config.toml
vocab_size = 8192
hidden_act = "swiglu"
rope_theta = 10000.0
tie_word_embeddings = false
parallel_block = false
extras = ["capped logits"]
init_std_qkv = 0.0513
optimizer = "adamw"
beta1 = 0.9
beta2 = 0.99
decay_shape = "sqrt"
max_seq_len = 256
doc_mask = true
train_tokens = 582500000
MLP neurons of a small language model. Each row is named by its layer, matrix (gate and up: input weights) and neuron, and shows model dimensions 128-255. Each number is 200 + 30 x the weight over its row's rms, rounded and kept within 0 to 999. A neuron's up and down rows have the sign that makes its largest values positive.
Before each neuron's rows, "fires after" lists the tokens most often just before its 100 highest values on Wikipedia text that the model never trained on; "fires on" lists the tokens most often at its 100 highest values on Wikipedia text that the model never trained on.

fires after: "0", "9", "–", " "
fires on: "2", "1", "0", "9", "7"
L8.gate262,182,183,208,184,238,186,198,223,247,187,243,204,250,167,253,230,169,198,198,212,218,201,154,202,169,233,183,230,218,175,214,185,244,162,189,158,176,195,247,203,218,208,172,219,166,199,230,209,206,159,172,198,179,238,187,193,236,164,205,210,216,243,187,191,175,223,230,190,231,212,230,198,215,180,223,142,215,179,206,210,201,257,190,219,194,182,248,207,191,188,228,136,191,210,267,232,234,186,172,162,209,233,141,213,194,201,264,174,201,235,241,186,201,214,224,170,182,190,164,225,224,168,204,217,158,234,206,185
L8.up262,143,213,190,217,220,152,191,181,158,184,205,193,239,225,172,191,191,204,174,203,186,267,232,141,207,217,242,179,192,170,186,199,239,206,233,182,173,204,182,184,237,170,202,264,214,197,173,263,211,167,233,241,220,168,207,175,183,276,173,236,152,197,213,227,185,180,212,167,163,188,178,231,186,243,201,243,180,166,194,196,199,217,223,178,198,234,203,143,212,143,157,140,201,155,245,219,206,210,186,198,210,224,202,205,232,237,182,198,257,169,213,188,166,197,126,164,189,225,209,231,242,210,230,213,176,203,154,198

fires after: "\n", "==", "===", " ===", " ==", ")"
fires on: "\n", "."
L6.gate300,206,201,172,216,231,258,208,205,188,208,187,180,199,204,224,156,208,156,223,241,215,183,165,210,172,149,194,151,211,201,239,139,191,205,202,223,228,201,222,194,248,190,236,220,228,198,145,242,210,208,242,179,185,194,174,251,211,211,214,205,216,193,238,195,185,198,196,163,195,186,181,198,198,139,219,198,174,212,172,195,210,215,166,214,223,187,208,233,238,168,204,181,178,163,196,165,170,185,174,249,162,232,192,244,208,229,198,254,229,308,149,247,193,173,198,245,156,165,158,204,207,227,277,204,205,164,194,184
L6.up300,180,190,180,192,183,241,188,198,263,175,236,224,184,242,196,238,204,234,184,193,206,187,204,239,254,148,198,241,170,198,240,176,186,182,222,176,192,199,186,216,236,196,204,159,173,183,261,181,219,158,195,272,161,207,236,187,187,223,206,256,235,201,202,206,188,178,208,212,209,196,208,222,188,180,148,192,220,174,183,204,210,263,208,216,190,238,183,229,179,190,167,204,243,231,136,219,197,209,167,178,199,205,205,182,155,199,209,240,178,206,231,207,204,184,209,153,211,226,183,152,219,172,209,237,199,149,207,270

fires after: "0", "9", "2", "The"
fires on: "0", "1", "9", "2", " following"
L6.gate548,182,214,202,168,236,131,161,214,217,202,213,193,261,213,162,231,140,265,221,214,259,192,167,226,202,190,192,220,196,181,228,169,179,173,233,223,192,154,186,208,157,221,197,236,192,224,131,185,195,225,231,180,227,231,170,186,196,219,197,197,189,170,211,126,234,187,247,182,237,259,163,243,226,219,171,187,221,195,172,195,232,197,182,181,195,183,155,203,192,183,156,179,158,240,170,206,219,146,156,212,197,234,192,227,166,192,201,267,200,191,169,223,190,216,232,219,160,219,195,191,200,190,183,163,186,182,230,144
L6.up548,193,220,147,167,147,183,225,226,205,203,187,141,232,228,183,155,169,174,189,205,219,245,141,233,208,157,224,196,224,216,194,184,202,200,221,221,207,195,184,160,164,201,189,190,162,244,174,186,233,248,210,190,147,219,141,199,170,186,170,229,209,228,216,221,196,179,175,195,167,226,191,138,185,183,175,190,284,144,257,229,207,196,202,207,231,231,204,171,193,252,197,227,229,139,157,206,206,249,209,168,184,148,223,248,174,207,152,205,214,171,282,170,155,224,188,175,192,190,170,183,201,137,200,195,210,155,202,213

fires after: "1", "2", "0", "9"
fires on: "4", "2", "5", "0", "1", "3"
L5.gate428,274,196,162,133,251,216,226,198,198,229,230,232,210,210,198,254,172,212,222,202,171,245,191,207,227,198,134,202,185,157,213,233,193,190,204,176,184,200,214,150,204,205,231,186,201,204,192,205,202,169,225,268,176,213,237,209,227,162,210,204,145,179,213,231,210,196,232,215,274,201,241,168,185,163,231,190,191,236,280,188,183,229,173,204,87,208,222,223,227,160,192,217,160,219,221,152,231,170,176,172,200,177,189,214,192,154,168,180,214,192,227,171,225,165,197,251,192,146,180,177,179,214,269,208,171,242,192,208
L5.up428,204,195,182,146,235,229,189,208,190,209,231,190,220,207,175,157,192,190,197,214,161,186,183,207,241,179,203,172,231,206,181,121,155,181,199,253,212,180,142,174,165,247,222,245,229,206,192,256,173,153,229,185,275,253,164,200,167,212,172,271,223,185,236,240,170,186,180,218,192,217,149,197,195,225,227,230,213,179,172,214,198,174,170,227,178,188,239,232,236,160,181,235,219,215,248,190,189,192,236,240,159,228,162,140,235,206,188,198,197,217,187,233,197,187,143,224,215,197,220,226,198,228,197,215,215,136,112,264

fires after: "0", "1", "5", "9", "8"
fires on: "2", ":", " a", "°", "al", " del"
L8.gate217,119,211,191,198,222,218,153,208,152,184,231,243,227,245,187,184,226,197,178,197,210,231,179,221,252,202,231,222,158,189,194,196,189,236,153,226,215,212,138,197,221,193,178,169,181,200,172,128,210,174,177,183,167,142,195,213,195,177,165,205,169,191,202,195,233,141,177,212,214,238,206,251,196,196,149,174,251,261,190,211,195,212,207,165,197,192,178,184,236,194,229,208,179,216,187,151,182,192,239,199,147,161,251,172,271,218,184,184,134,271,174,215,203,215,180,180,256,182,219,172,204,201,230,229,205,201,236,199
L8.up217,172,211,207,194,200,231,185,211,175,196,161,126,188,204,169,193,203,224,185,153,193,245,214,139,241,222,181,202,204,167,148,152,188,212,215,197,244,273,221,160,127,228,189,166,187,206,173,206,223,206,197,263,207,210,237,163,221,196,143,182,168,214,223,202,230,177,193,259,189,206,201,173,208,222,116,216,208,183,190,264,168,246,230,160,194,224,168,187,191,176,209,241,228,190,186,240,221,170,188,212,194,160,187,225,172,269,197,258,189,242,166,198,183,221,219,242,171,225,212,260,172,184,203,177,238,231,230,166

fires after: "==", " \"", " ==", " |", "\n"
fires on: "\n", "T"
L5.gate788,209,159,231,248,237,159,215,221,161,169,232,145,190,222,199,184,174,209,172,219,198,203,224,235,251,148,178,193,201,188,189,142,161,183,202,169,201,207,190,192,192,262,176,221,187,191,180,201,221,208,183,182,212,192,131,213,225,206,226,168,224,219,245,180,210,175,198,172,204,202,173,214,172,230,229,215,191,204,198,160,235,225,200,227,222,195,243,231,213,248,207,214,172,167,170,180,197,205,237,190,218,239,198,150,229,179,175,176,227,199,174,200,212,165,196,172,206,178,148,257,222,205,232,181,159,161,217,261
L5.up788,250,161,152,165,192,186,226,203,217,207,227,213,170,185,191,156,213,171,203,242,213,147,134,211,191,209,167,228,173,218,214,223,199,208,197,163,143,179,194,192,192,234,193,244,195,212,227,152,202,185,200,198,175,223,274,193,211,142,189,206,203,202,222,212,169,243,229,237,163,185,160,233,179,131,230,188,191,191,190,197,193,221,195,222,238,198,217,222,180,200,135,174,207,194,167,234,253,194,210,183,253,206,189,190,152,248,186,240,200,225,185,219,242,202,228,178,186,175,167,196,167,207,185,185,182,194,227,162

fires after: "1", " |", "9", " ", "0"
fires on: " ", "1", "9", "8", "5", "2"
L6.gate847,183,247,137,163,245,244,175,246,178,162,226,230,177,223,175,168,230,198,183,174,269,169,227,213,181,170,208,179,162,220,227,177,188,155,258,164,165,219,183,198,155,208,174,221,177,197,187,202,195,173,204,241,221,217,189,213,204,158,181,185,222,155,185,252,170,257,165,202,182,229,185,176,217,212,204,221,208,275,168,210,202,219,200,206,260,188,196,196,175,152,242,134,239,160,213,205,181,234,160,193,193,197,219,172,186,249,157,220,252,152,239,192,186,240,221,194,175,223,209,154,203,174,244,191,243,207,196,222
L6.up847,243,202,202,178,143,178,157,190,116,131,225,238,216,216,185,146,248,196,124,256,231,196,194,249,202,158,229,196,175,155,238,172,156,105,165,241,187,158,235,204,133,152,155,178,174,195,192,224,203,181,155,206,212,277,218,139,164,253,160,180,256,236,197,225,189,225,210,211,184,213,227,231,207,213,224,194,195,252,202,198,181,239,208,204,236,256,198,199,175,213,218,197,227,185,201,241,176,176,212,135,172,221,229,209,226,240,175,192,237,164,193,221,232,173,218,209,141,164,194,173,213,179,210,178,244,222,197,140

fires after: "2", " one", "1", ")"
fires on: "0", " of", " /", " |"
L6.gate131,237,231,222,156,203,204,217,171,255,184,250,144,178,215,193,214,246,224,216,228,179,189,199,204,189,175,246,201,236,143,196,184,168,143,222,126,164,214,202,153,136,205,163,189,188,161,193,258,241,206,210,235,195,202,204,275,205,189,245,211,220,205,170,180,170,214,199,223,182,186,194,261,220,193,204,199,227,192,261,142,165,165,237,206,183,188,211,196,173,173,175,215,275,140,209,249,184,131,146,203,198,191,225,225,203,236,214,211,218,188,210,190,173,183,216,214,233,208,173,190,219,155,195,212,203,178,164,188
L6.up131,193,171,152,151,219,138,226,229,167,149,224,223,165,192,164,204,189,181,204,152,162,202,194,214,186,245,247,221,232,169,226,236,104,192,211,226,169,218,226,189,212,192,231,141,200,197,148,142,183,184,179,231,203,137,188,157,225,223,231,154,242,190,238,206,233,216,188,172,148,214,176,184,220,174,213,221,193,204,250,215,184,187,191,210,227,205,158,176,188,140,243,173,206,201,145,213,169,235,194,196,207,167,191,270,190,162,238,177,176,239,147,154,250,199,228,150,161,181,212,228,165,176,248,251,233,241,191,239

fires after: "9", "8", "0", "4", "7"
fires on: "9", "0", "8", "7", "6"
L8.gate182,163,136,167,192,161,220,179,261,175,244,193,238,173,212,225,200,216,222,195,177,175,196,190,275,161,198,190,227,240,159,224,191,197,241,198,159,148,263,210,209,213,261,236,174,244,213,192,198,217,191,236,218,184,154,178,198,188,228,201,221,213,191,166,246,187,159,173,201,202,188,259,211,243,226,206,177,203,242,148,214,183,171,192,258,243,179,193,213,205,162,215,165,185,193,194,181,216,185,163,225,96,188,156,167,199,221,210,197,225,186,220,179,209,201,181,217,186,214,168,191,191,224,154,253,173,144,187,213
L8.up182,198,194,192,253,214,175,226,180,171,185,222,224,158,181,148,196,166,205,186,210,224,168,229,174,277,200,181,202,213,150,167,163,217,253,200,198,173,248,244,226,208,207,179,217,214,132,235,186,176,207,226,163,261,127,223,212,187,230,185,236,190,202,153,243,208,187,216,197,266,251,249,263,232,180,216,230,195,192,194,164,178,204,235,208,204,192,187,168,241,152,171,198,223,154,197,237,197,238,147,179,229,187,150,260,214,160,238,150,153,180,149,178,165,229,158,182,253,188,242,213,195,180,207,207,201,194,193,186

fires after: "3", "5", "0", "9", "4", "1"
fires on: ","
L6.gate517,193,216,189,148,217,235,201,181,206,216,219,225,239,209,196,228,195,187,141,202,221,266,221,193,239,99,212,192,208,214,135,212,210,189,209,237,220,230,211,158,145,217,174,215,143,207,197,231,220,192,195,208,156,214,191,221,159,190,209,150,139,229,265,194,217,123,244,263,157,219,154,181,168,224,161,203,205,180,155,163,201,196,191,189,237,157,197,160,200,125,194,247,233,197,158,208,238,229,166,232,188,219,173,190,174,182,210,200,246,216,214,183,192,224,201,235,246,228,207,200,200,129,195,216,184,185,212,226
L6.up517,190,227,221,176,219,197,242,194,171,186,256,190,180,184,229,181,231,205,168,240,179,209,261,159,240,151,198,231,197,207,235,150,210,193,187,201,216,168,211,218,193,244,152,181,158,158,227,203,213,174,182,172,206,193,183,200,141,179,223,180,195,216,196,189,207,205,188,240,249,123,229,206,207,196,162,226,207,182,207,228,180,172,185,181,236,170,230,200,267,211,201,207,217,191,235,193,160,203,188,232,184,240,213,217,173,199,217,263,152,200,205,165,164,229,284,282,143,163,205,221,193,205,201,231,218,220,240,174

fires after: ".", ".\""
fires on: "\n", "==", " =="
L8.gate729,205,237,197,218,233,210,188,226,141,239,222,198,248,240,181,183,157,230,140,229,172,192,189,200,237,160,235,161,201,201,234,238,164,200,178,145,212,177,196,170,230,191,238,146,197,204,172,238,254,231,251,224,147,195,219,248,155,281,204,210,170,160,180,206,205,187,229,199,148,166,165,180,196,201,200,203,228,191,197,199,184,230,204,221,203,205,180,187,203,208,173,136,221,175,176,196,239,206,159,176,183,212,169,188,193,204,243,219,273,208,253,173,186,224,180,187,229,181,227,205,221,189,244,205,152,147,178,270
L8.up729,200,228,149,230,251,191,182,173,171,205,209,175,209,200,192,246,166,237,208,172,142,127,163,207,217,196,211,172,159,203,161,215,241,170,196,195,216,199,238,156,238,197,194,199,265,231,132,222,215,152,214,231,203,197,197,206,197,211,219,209,233,183,183,136,222,223,240,163,189,203,185,217,164,202,211,229,222,191,209,168,237,189,212,209,171,154,225,204,178,250,151,174,246,191,246,253,169,166,172,211,196,181,189,204,212,167,159,220,217,239,217,268,190,184,182,237,150,218,176,204,223,244,162,164,167,201,224,231

fires after: "9", "0", " P", " con"
fires on: "ast", "5", "9", "0", "8"
L2.gate66,210,196,190,183,276,219,168,198,167,176,164,219,181,250,152,238,184,224,182,240,216,220,244,158,225,148,237,160,235,214,207,167,223,173,234,170,235,203,208,266,167,206,117,188,227,196,181,139,226,190,205,184,227,121,178,150,174,204,213,200,216,150,226,217,177,244,226,191,209,185,190,208,176,202,182,223,198,165,140,180,248,198,189,241,169,177,208,181,222,214,202,193,150,207,200,197,207,223,183,188,186,166,182,211,177,218,178,222,190,169,197,201,201,229,180,214,191,249,218,223,159,211,185,187,222,161,193,141
L2.up66,189,187,186,196,199,208,194,164,235,208,228,162,238,208,204,192,207,158,143,161,239,188,165,232,171,152,224,247,179,255,210,223,177,172,197,249,244,204,242,192,204,202,199,127,176,187,189,221,185,139,208,185,196,197,242,211,177,180,167,263,192,184,188,200,226,193,218,232,166,165,183,157,195,213,166,246,228,217,224,146,146,174,215,203,204,240,211,183,184,215,239,182,205,189,173,236,186,190,224,188,200,191,215,236,248,145,185,176,153,151,263,244,216,202,196,155,206,220,204,264,219,228,172,233,182,183,172,202

fires after: " ", "–", ".", "1", " |"
fires on: "0", " |", "8", "9", "2", "1"
L5.gate1014,200,157,199,214,215,197,184,161,196,234,203,209,178,285,225,213,187,242,156,183,184,139,197,214,257,173,227,190,194,215,207,171,197,209,195,180,164,193,225,188,177,235,172,222,180,160,152,166,164,160,173,244,221,220,268,176,207,219,206,153,210,212,150,175,203,199,189,177,207,146,223,225,196,179,243,109,198,200,170,193,220,182,148,184,212,219,171,206,163,184,193,217,207,212,154,194,187,195,199,210,249,172,245,222,185,206,233,170,179,229,192,179,151,197,201,250,163,217,185,219,169,227,208,164,212,231,209,245
L5.up1014,170,209,219,210,227,179,200,197,250,233,246,139,177,184,204,202,211,209,206,186,215,187,165,200,223,223,229,212,151,154,254,200,173,146,219,172,207,193,187,247,242,179,207,227,214,218,190,171,229,170,187,231,238,219,202,217,193,207,239,245,243,210,194,245,121,222,176,218,220,186,193,211,244,206,190,223,243,237,229,132,161,233,211,224,187,159,163,177,220,217,159,167,195,204,210,196,215,180,178,202,218,184,206,201,217,219,233,214,168,195,192,194,199,230,196,193,224,232,152,184,193,214,250,220,200,127,150,242

fires after: "0", "9", "–", "8"
fires on: "0", "1", "2", "9", "4"
L6.gate163,180,218,226,180,209,182,204,179,195,235,187,202,238,243,206,242,214,224,197,129,190,194,203,202,208,218,266,198,207,185,185,164,239,217,220,162,212,238,222,177,211,227,230,163,165,195,176,168,178,162,199,224,236,211,148,219,211,208,232,145,174,201,228,218,141,200,200,173,208,205,207,217,230,186,194,177,239,223,221,164,213,226,192,167,201,207,230,210,150,190,155,233,221,207,238,184,187,151,176,184,249,240,171,180,259,176,221,167,247,226,215,242,196,227,193,230,198,144,217,155,178,169,217,174,152,258,268,187
L6.up163,238,187,197,218,168,272,204,206,225,227,182,175,273,166,257,178,155,220,229,144,246,239,168,185,179,193,210,187,183,221,229,167,207,192,165,251,243,203,213,140,219,226,232,224,176,162,191,212,229,184,218,209,193,214,156,167,203,232,192,272,253,174,154,262,212,181,135,181,164,223,231,179,172,187,180,168,182,164,226,193,173,210,237,174,193,233,215,225,201,179,202,186,149,225,226,191,254,191,206,218,233,216,220,128,243,208,190,209,212,163,192,206,242,151,190,194,159,156,163,149,196,231,194,193,224,200,211,255

fires after: "0", "9", " the", "imb", "8"
fires on: "0", " second", "1", " first", " in", "8"
L5.gate420,248,208,128,238,154,256,170,244,162,211,194,225,189,227,223,182,242,218,208,226,189,285,162,227,210,235,215,179,259,196,214,167,244,168,146,170,214,201,199,201,166,259,210,184,235,164,186,212,175,135,202,170,214,226,218,188,209,226,183,225,209,165,122,195,244,129,197,215,181,197,242,149,211,192,169,197,183,197,155,203,238,192,143,193,176,225,204,225,217,184,192,188,180,206,155,201,150,169,204,201,207,171,205,225,203,152,219,188,188,214,177,202,184,171,180,157,249,175,206,195,175,213,140,203,252,144,213,169
L5.up420,186,198,178,215,233,181,174,182,180,193,161,221,208,210,238,237,184,209,185,226,238,187,183,209,212,212,270,217,221,140,204,153,235,229,152,218,208,177,235,257,130,173,187,190,175,193,204,197,191,162,259,242,169,188,141,134,237,217,210,213,217,174,243,218,187,239,245,231,158,216,242,251,187,214,196,178,210,272,200,175,162,193,203,187,190,218,208,233,180,222,162,169,197,198,189,201,194,173,205,213,208,175,185,179,180,163,217,178,215,204,225,163,222,213,201,209,250,139,208,212,178,200,194,219,229,190,202,167

fires after: "9", "0", "1", "–"
fires on: "9", "1", "7", "0", "6", "8"
L2.gate128,194,165,184,165,189,223,216,231,208,170,238,238,173,222,216,238,214,225,237,237,168,195,160,203,260,215,207,196,181,213,244,197,231,187,173,200,155,227,247,190,192,195,183,155,228,234,171,229,146,204,214,167,238,170,194,223,174,193,221,198,220,197,127,253,247,225,216,194,232,173,162,159,164,258,219,254,186,185,206,237,193,204,161,218,215,198,161,251,172,201,234,175,248,199,254,156,170,188,203,212,165,194,242,255,162,205,191,150,190,191,186,202,229,267,222,218,233,200,188,191,222,174,234,233,187,135,226,157
L2.up128,224,176,231,200,267,233,205,200,244,260,203,204,190,214,204,135,178,227,202,198,233,216,141,197,193,154,153,170,172,202,163,215,269,211,273,194,258,197,177,222,170,214,183,194,202,236,151,190,203,229,234,231,203,237,190,228,191,231,159,183,199,237,194,243,191,160,235,180,193,247,209,235,181,239,169,224,184,125,215,184,209,187,218,179,221,131,260,243,231,212,183,188,234,200,215,196,184,149,209,184,202,229,206,258,129,195,221,217,167,204,200,226,172,197,156,195,196,231,147,248,246,150,238,208,196,242,201,200

fires after: "0", "2"
fires on: "0", "1", ",", "2"
L6.gate299,235,240,156,222,193,191,220,241,234,204,169,176,241,156,213,251,182,264,192,166,181,182,152,229,202,140,180,184,179,166,222,214,222,202,227,182,218,208,198,195,138,183,183,217,141,164,184,184,232,212,239,194,128,206,164,138,132,212,177,174,191,184,173,226,219,163,229,178,238,195,180,251,205,221,123,151,256,181,224,174,179,157,167,146,250,183,199,191,176,197,207,204,181,146,228,222,216,211,170,161,211,217,193,191,217,186,106,171,233,230,187,163,180,231,170,180,208,239,198,248,247,151,207,210,223,188,192,164
L6.up299,199,224,157,168,225,180,245,199,178,215,182,232,161,219,166,213,242,155,169,186,203,206,233,161,208,213,258,217,224,155,237,194,205,152,172,223,163,224,221,212,220,156,208,195,200,183,192,180,157,206,176,205,195,178,237,195,218,175,192,234,212,223,157,228,211,199,208,191,193,212,189,182,139,241,205,205,257,257,254,260,191,173,146,200,187,246,206,195,155,259,214,223,239,240,183,161,170,188,204,202,186,214,246,194,221,221,189,228,169,159,175,179,222,193,210,217,218,212,236,212,201,183,196,197,189,212,181,259

fires after: "1", "9"
fires on: "8", "9"
L2.gate253,191,182,196,149,188,239,181,188,186,218,139,194,155,174,293,222,195,241,195,219,159,192,154,133,251,148,208,197,223,212,228,186,227,253,221,238,206,249,202,205,195,214,204,248,188,198,154,246,161,196,166,185,223,179,252,209,168,168,209,171,199,191,178,177,222,195,218,193,245,167,213,192,184,195,184,232,209,151,171,189,266,191,186,215,171,195,204,137,219,167,198,141,125,174,171,209,183,181,202,198,201,148,171,209,218,236,214,243,152,265,188,184,163,173,191,233,236,206,171,205,201,226,183,178,221,199,234,196
L2.up253,209,218,161,163,228,255,158,223,219,225,178,150,201,211,181,215,139,284,220,166,199,170,171,186,209,151,238,177,204,205,209,229,202,197,177,159,190,207,184,221,135,228,201,226,228,190,127,222,177,226,231,220,168,182,212,249,213,251,182,198,184,192,206,192,273,214,198,187,193,172,190,186,233,189,214,145,212,182,160,207,211,218,153,171,176,192,203,247,188,162,165,184,249,213,156,214,223,197,162,161,215,189,187,228,212,236,219,232,174,217,185,194,190,232,178,162,181,184,154,216,209,212,272,139,230,201,226,253

fires after: "0", "9", "5", "6", "2", " Be"
fires on: "–", "9", "1", "8", "2", "0"
L2.gate982,196,163,222,251,220,204,175,218,171,194,178,196,207,245,175,202,158,222,204,223,161,259,243,231,206,243,224,243,231,195,215,210,251,199,215,184,158,189,217,202,195,270,151,190,207,186,149,231,262,187,178,195,195,186,250,171,225,226,220,231,174,164,197,210,212,208,185,188,201,236,208,161,190,260,240,201,207,228,213,211,210,179,210,210,181,206,229,162,161,220,204,199,217,157,192,178,268,173,166,198,230,208,224,202,171,243,243,185,233,200,150,189,182,234,192,193,227,183,176,195,205,240,240,225,172,186,195,164
L2.up982,180,179,188,200,182,177,161,225,203,241,224,206,201,214,222,196,162,186,175,205,195,247,208,201,189,174,191,233,141,207,184,238,219,206,169,238,232,233,166,119,260,164,217,153,164,181,240,208,178,177,186,218,183,180,250,146,147,157,279,230,160,173,247,251,212,189,192,206,214,182,185,166,224,215,172,238,203,176,159,207,229,194,252,179,188,180,178,214,191,181,251,251,236,207,146,209,158,147,207,182,190,227,220,228,158,215,241,154,219,205,191,214,220,172,170,192,171,223,234,239,171,257,176,288,187,192,146,266

fires after: "1", "0", "9", "–"
fires on: "2", "9", "8", "7", "1"
L8.gate713,213,230,190,135,179,211,170,142,206,257,204,166,174,242,221,210,206,224,210,196,197,156,234,172,229,137,222,212,169,169,208,146,179,204,218,184,174,171,218,219,235,205,196,158,202,260,180,216,201,156,183,220,249,217,185,230,191,189,196,204,202,246,202,204,226,191,192,190,224,214,221,203,185,227,150,221,211,228,182,208,169,193,229,205,208,247,166,204,190,150,184,190,217,125,223,207,178,164,191,186,260,244,218,255,223,250,211,144,197,211,245,114,174,188,229,142,228,246,196,199,185,183,224,243,217,203,238,253
L8.up713,192,175,210,203,207,185,200,212,257,186,185,194,212,208,187,177,185,238,180,236,163,136,243,219,189,195,208,207,231,185,190,211,236,173,156,175,191,196,206,196,180,214,233,218,241,175,165,182,166,203,198,187,134,180,198,207,245,210,257,191,205,184,203,233,195,217,210,193,169,199,166,195,228,241,239,208,233,202,219,199,244,215,146,227,176,204,230,227,208,217,163,188,210,218,161,243,212,163,199,173,212,199,171,204,208,217,174,190,189,282,180,205,225,199,202,194,161,181,218,259,219,220,237,228,201,257,187,218

fires after: ".", ")", ")."
fires on: "\n"
L8.gate382,262,240,178,207,216,192,195,196,220,184,210,161,172,270,175,208,131,187,210,221,208,229,203,198,202,207,209,192,236,261,211,212,200,142,180,174,162,246,224,173,217,220,167,223,144,145,153,169,207,215,227,181,178,235,275,253,171,230,208,171,250,161,165,221,197,194,223,226,186,187,246,201,220,215,176,209,239,206,168,186,253,200,141,252,163,234,242,224,214,207,165,196,187,197,190,224,204,204,146,212,244,195,167,229,174,178,211,208,245,153,184,235,191,245,179,205,207,226,215,197,231,216,209,206,209,171,181,272
L8.up382,204,180,210,173,158,152,217,188,169,175,180,156,221,203,168,159,149,209,206,227,206,218,219,169,199,177,198,207,196,215,228,196,199,193,147,163,247,227,218,174,250,180,258,209,242,157,137,230,208,198,231,232,204,245,185,198,218,219,197,182,164,178,186,197,181,155,239,156,189,192,157,162,181,225,187,214,193,186,197,225,241,224,170,209,165,175,218,248,227,187,172,188,185,168,190,162,209,234,179,186,244,192,157,164,233,203,132,237,188,196,203,205,128,197,201,174,183,144,185,234,210,224,148,164,205,186,198,216

fires after: "\n", "aly", " f", " deb", " pe"
fires on: "\n", "==", " pop", "oss", "op", "mp"
L2.gate684,230,190,208,250,158,178,184,199,205,166,176,249,208,225,213,206,239,215,122,192,206,233,152,230,151,186,168,196,221,229,235,282,165,196,176,184,210,148,200,192,162,225,188,170,159,184,202,223,156,211,202,202,184,189,208,225,205,172,210,156,243,199,293,216,199,215,214,166,205,215,206,224,210,232,274,182,193,238,208,206,149,204,227,215,249,183,152,187,189,161,221,141,246,160,153,179,179,187,140,225,190,147,216,224,205,215,153,229,234,252,226,198,181,208,207,191,177,206,193,199,233,172,136,191,181,230,170,184
L2.up684,208,252,168,245,222,184,184,154,217,259,166,194,183,222,179,234,198,209,197,237,204,201,192,230,199,210,233,209,199,241,214,164,219,185,197,252,214,199,276,149,158,191,200,218,208,162,201,227,167,238,232,163,221,167,210,213,205,150,172,206,194,200,298,237,203,200,215,174,162,186,162,185,228,166,196,251,231,201,237,170,191,200,201,174,207,216,164,151,181,240,242,181,199,178,227,254,200,220,151,248,175,213,182,194,213,203,230,208,201,177,188,154,173,189,217,148,247,186,215,194,214,174,226,233,167,183,176,186

fires after: "\n", "."
fires on: " In", "In"
L2.gate360,253,196,160,200,224,202,180,183,223,196,250,167,179,233,204,166,205,202,161,153,191,269,222,211,222,158,195,216,165,181,196,176,171,192,236,186,179,259,189,185,187,228,192,219,223,202,232,204,220,135,220,190,193,225,161,238,164,222,245,144,198,177,207,151,222,225,228,212,164,155,171,188,180,258,236,196,206,153,158,258,215,212,205,196,182,239,237,209,256,221,200,240,147,209,226,291,197,209,231,215,132,177,187,204,236,195,167,215,177,224,245,234,220,242,196,199,196,258,192,202,191,209,202,214,202,196,196,222
L2.up360,175,228,218,229,238,176,167,132,201,191,184,173,164,230,172,187,182,171,196,146,234,207,222,210,211,206,225,195,181,185,160,187,113,222,200,215,264,193,173,180,208,186,179,160,206,201,145,126,245,221,179,198,150,199,162,178,156,210,199,170,228,230,222,185,243,195,204,215,220,237,187,210,161,175,170,226,193,224,249,158,170,200,201,186,129,220,238,226,147,216,267,214,245,202,213,160,142,205,226,201,191,205,231,221,216,203,254,177,232,218,206,190,227,194,211,231,228,143,201,200,154,191,214,250,143,163,195,175